{
  "hidden_act": "squared_relu",
  "attn_scale": 0.109,
  "init": "uniform",
  "init_std_down": 0.0,
  "learning_rate": 0.00157,
  "lr_head": 0.00541
}
MLP neurons of a small language model. Each row is named by its layer, matrix (up: input weights) and neuron, and shows model dimensions 176-239. Each number is 128 + 32 x the weight over its row's rms, rounded and kept within 0 to 255.
Before each neuron's rows, "fires after" lists the tokens most often just before its 100 highest values on Wikipedia text that the model never trained on; "fires on" lists the tokens most often at its 100 highest values on Wikipedia text that the model never trained on.

fires after: " c", "-", "ac", " (", " C", " dire"
fires on: "over", " c", "op", "st", "re", "qu"
L10.up659 [ 97 128  85 155 134 130 162 103 124  99 137 133 213 166  67 145  91 152 160  72 131  92 161  91 133 137 144 130 115 166 132 136 128 124  84 107 137 190 134  76 113 144 172 134  98 111 121 112  94 206  91 103 187 162  79 178 171 105  93  84  96  68  52  80]

fires after: "0", "1", "7", "4", "9", "5"
fires on: "\n", " in", "-", ";", " –", ")\n"
L12.up462 [110 196 151 121 150 197  88 168 145  95 150 155 134 122 133 106 140 124 107 195 209 142 152 152 179 123 127 120 162 129 100  40 103 120 115 104 154 134 139 129 127 146 139 110 135 122 129 146 109 132 138 130 175 152 155 157 129 130 122 159 108  55  72 115]

fires after: ".", "0", "3", "2", "4", "1"
fires on: " |", ":"
L8.up180 [130 102  72 115 187  89  87 127 106  82 119 143 121 162 126 134 139 176 151 125 146 174 107 113 131 136 117 146 147  96  93 111 156 105 153  72 162 115 187 125 210 112 122 144  93  70 129 182 110 117  88 142 125 169 121 187 159 101 145 168 166  66  81  57]

fires after: " m", "em", " M", "m", "M", " to"
fires on: "id", "il", "or", "ol", " (", " be"
L9.up894 [157 108  96 150 121 137 160 147  89 138 142 127 139  77  97 121 151 155 151  85 125 145 113 114 150  89 105 109 129 149 123 105 164 160  59 111 131 170 139 126 123 150 195 123 120 122 132  91  63  86 121 126 117 147 175 150 200 118  68 179 163 150 105 132]

fires after: " Mc", " B", "ou", " C", " O", " him"
fires on: "g", "ac", "ou", "s", "C", "l"
L14.up312 [142  61  62 153 100 114 116 155 133 108 152  54 149  81  91  82 163 180 125 111 146 135 183 206 134 141 116 113  88 150 120 108 154 168 159 172 160 103 139 173 171 121 129 128 137  89 142 136 130 150  58  43 184 129 117 141 183 174 112  91 133 106 162  96]

fires after: "2", "4", "5", "9", "3", "1"
fires on: "8", "9", "2", "1", "7", "4"
L9.up691 [139 169 141 133 153 109 165 108 149  89 119 138 149  67 139  87  84 120 131  96 120  50 110  88 129 185 135 124 105  98 122  77 173 121  98  83 131 204 155  69  84 145 123 182  60  92  76 144 127 152 138 111 211 161 114 129 145 143 160 104 129 113 145 143]

fires after: " E", " C", " B", " O", "C", " A"
fires on: "S", "D", "N", "R", "T", "K"
L12.up926 [145 111  79 186 132 103 124 141 138 129  82  97  99 119 146 133 138 120 140 106 157 145 108 127 140 133 145 164 157 118 162  86 118 159 132 106 135 126 182 121 167 145 147 140 108  90  75 114 142 192 110  81 162 133 142 137  90 184 129 118 155 156 118 136]

fires after: "-", "C", "P", " (", " C", " app"
fires on: "l", "cl", "amp", "h", "st"
L7.up86 [131 164  80 112 158 137 166  67  99  67 123 176 169 111 157  95  79 167 114 118 126 123  86 158 122 147 155 129 136 173  97 171 136 137 106 142  84 115 156 154 113 149 105  63  93  25 115 148 106 114  91 105 142 124 119 165 136 105 112 105  84  48  67  81]

fires after: "2", "1", "3", "8", "7", "5"
fires on: "."
L7.up982 [145 175 122 161 149 189 155 104 132  97 129 158 136  98  94 145  98 122 184 113 207 130 103 105 151 154 144 172  79 150  93  87 130 143 140 129 172 116 172  92 140 124 127 163  62 143 140  93 121 139 140  96 115 151  97 129 143 109 152 180  91  62 156 123]

fires after: "1", " C", "2", "6", "4"
fires on: ".", "andidate"
L7.up868 [168 100 130  98 165 167 115 101 109 102 128 143 141 151 110 111 125 129 138 145 154 166 150 112 148 151 163 183 110 197 114 110 171 134 143  89 126 115 156  87 209 125 103 130  86 176 156  97 126  84 149 129 140 185 129 143 153  96 122 109  97 131 103  60]

fires after: " E", " O", " him"
fires on: "g", "s", "ou", "N", "p", "."
L12.up412 [162  46 102 173 135 152  96 110 130 115 145  51  99  88 133 145 109 160 135 127 136 120 137 122 145 145 146 189 111 182 113 126  92 154 154  47  95  99 135 156 195 146 135  90 117  72 119 109  92 161 137 108 174 157 149 134 143 161  91  64 142 161 132 121]

fires after: " ", "\n", "1", " Christ", "2"
fires on: "9", "m", "8", "-", "4", "7"
L10.up255 [ 99 128 115 147 106 158 111 113  82  99 130 182 164  87 133  91 140 170 155 134 152 115 134  91 143 135 103 149  49 103 166  88  95 121  90 136 145 125 174  95 126 153 101 159 146 112 150 178 148 121  99 110 139 168  80 116 114 164 136  62 126  74 126 161]

fires after: " (", " "
fires on: "1", "2", "3", "4", "5", "9"
L10.up703 [110 117  95 156 148  85 115  98 103  62 113 144 153 101   0 159  94 192 128 144 223  54 126 116 155 157 142 199  98 110 157 138 125  96 112 128 128 134 133 146  97 177 144 131  76  73  87 181 118 164 109  96 186 127 138 104 144 185 129 107 110  87 113  87]

fires after: "m", " m", "ib", "ip", " Par", " Br"
fires on: "l", "id", "al", "m", "ol"
L7.up372 [130 128 133 130 100 121 182 127 123 106 163  94 121  70 117  91 141 157 100  74 116 134 122 155 139 133 124  80 139 121 133  75  78 177 181 102  85 148 133 119 162 162 179  96 171  90 148  69 110 155 150 139 143 186 180 117 171 148 104 108  99 102 114  95]